config.yaml
n_layer: 11
activation: "relu"
attn_scale: 0.177
init: "normal"
init_std_up: 0.0361
init_std_down: 0.0077
lr: 0.0154
decay_shape: "linear"
seq_len: 512
MLP neurons of a small language model. Each row is named by its layer, matrix (up: input weights) and neuron, and shows model dimensions 0-191. Each number is 128 + 24 x the weight over its row's rms, rounded and kept within 0 to 255. Numbers have three digits each.
Before each neuron's rows, "fires after" lists the tokens most often just before its 100 highest values on Wikipedia text that the model never trained on.

fires after: " f", " re", " one", " com", "p", "un"
L5.up89:157067110142142148128112101094147124091185123120131113153113157169136126145137121160144157156116116099170115161108139127143141097099129143123136160082146151160108151118164114117153136147118095180090144126121077177134117120169172090129134162134102130121167102129141103127128125098160172113107149114138140136146106149142117152113119157151120088076128110124136101111162117116146141122101132140128147141132150112103155132132104092123128105152105083109136105148124084151125123108104177086101134108155125106119139073138122099139154105163137095116150074131114117158107110145164161119

fires after: " O", " P", " Ad", " Sp", " ad", " R"
L5.up199:174131103111166091141152136092124142095136132127104138116187157135138139145082124153133144155103103162163125131127116124107128153091099138130126153127132072100134105148137170144083150081156151097137140158103127134082115129144153080128114119122141112158143189117156119134112124125123126088142103094162172103111120074095090114122120138121104103177135164095136135151144142127130110157130142152137115117123105116112161110158120141175169158097119131133136131117088152149146169109177111102125122067153130102143109124133109145110102120083114129145172172123139128116151127116121134134

fires after: " h", " e", " te", " under", " E"
L5.up91:139105140150088114154145148104117143155155171116121117146120134120119110137114164095130112133139101129136090141128132116165143095106140123158146139128108136133154158144165148086113104123140115111176093166140116162123142160126157087156157151135109145100122150163172112125159118110093166090079129105152125104142118101162132132098057107095118151160116080103194108136130112143106116115112140188125144142100069127099096122120145140141085161105149137104137152187107144108129134124128129147112132097096101128128141112138096139107146148119177175106104122137104128120133113148135111105

fires after: " Pro", "b", " Cl", "ol", " l", " le"
L5.up189:108174128108140131151109136139132127090123106167113117116138152152121108162114164154140125120127139130125116109114089088156112119143097128131150094191108100140122136136078128156150104112096120101098102095109073112139155143144112140140138150166127123142104133129156123095166125113169135181150132171081158125138117120096129114129081138132084165141170156168143124102121149149120089125143117109139176116103170127111102158163092174172166107157114118137143128140115174105158122106118132102158111124131114101144154132096137097088110098131135147143107145116153143071095125145136139127

fires after: " Ar", "'", "or", " Ph", " St"
L8.up187:158144104170073145170155103111154086139086141129150093121142097130148099129164097141121126122126146116114133117101134102104097164154092141122152107148092156145138152128109109126173137167091078147120147159146148135135145121114094130098111141128113115140150117136112154082122128156122105140149133079109074112133117173134143104127111124111144128111108146136101109139146085115115149165121110164143158154108166134168065107123145162148102151119123134165113144181106150144096142127169107129148084138106132179112125097087095135178128114135139115115154111127142097141152103149122136148

fires after: " |", "%", " M", "|"
L8.up31:094120130101151114098141113103125116112115144184094162091144161091142133106129114141114137168134146132184106130151139149148198134129112138142092127113104149153096136132115098139091073161165129181135080120138139115152117110113119113131125128126145143099141133139116109136178140126141105110137121134089147142099135131129115139106134062151115169115152116104113160129139105184129113143104132145142158113085128138160105160155118131157173143177120152104156090146104097150108135106102077090123134120098136120130135134119151084098140127108100138109138105117118084158153119133176160112

fires after: " as", " an", " for", " con", " is", " As"
L7.up187:127139127121109093114130181093121093162119137123128109126088147108135096137091118148118153115148118143126121158102130085127113092146121140165168161090126126144132148141155100093112132139114143108098101124119143171110144144124140161120097120155129122135124111137113103167109143096135166106130136169177124083110127140164094099149091164099084135146134150125140180189128139126136120158122144150101121180119154128095147140084096157120143191130126150124172109109077162151075137145146129119116118114113129141117147091155107077145119109134161140121107145145141096123121112103083139098

fires after: " R", " Bro", " inv", " r", " n", " includ"
L5.up219:139163102135116113158192128118118164119128126150143116132137112092125138114143139134123080094138191156107091138094169108087134144144148055152144153105117161129119150114142172118177129114147119121085105143108116126081155151135107135094138155119175140117149130099119116136137116168129113124180149118170116145158093152144136152121114148105148059120157188105130138103130132165102130152110084137105163115139114111139129100127138106171133133107098127151069129107164106139109129123122109120125119137103123161100119091119100135135144087121113154115102137124139129147171108123134132128

fires after: " h", " be", " b", " r", "re", " R"
L5.up255:199137128081107097131116104122137132147134147143161156163123118148117107153164090112116108146130111145149125146153053125149159117122135122099122196114146130085114101114133129126146138114097091163118135130120136157133101165095137138107136105130160120145150149153141158141159146119109130111114130131151141104145109144108149129116090114116126139135104142110144107112174119176109168105121109164124127137151177138136169110100134132126139135185141114106139147116122124104120083087156121111142106063177162152111151103127098125127157070076103096127108158115138110148111102122109152111

fires after: " h", " l", " p", " m", "m", "em"
L8.up152:156208124140112166135121134126154135129154141173142149117141140118160116120124123112129127109139116097182116131113127171133117106156113111134160090147136107153118132125105142109175124147096107080130115126110156089116163128131099121140154128128120104138146121115122089155117112110171111152074141133139116119087139123154149119102143106115170141091088139176139149104095101112123121128115124146132120143171104161159139090113140134110096112147149117121169108181121126187125097103126111140112118090123153131147156105121138103080184129172169108113081116150130095156111131123094095096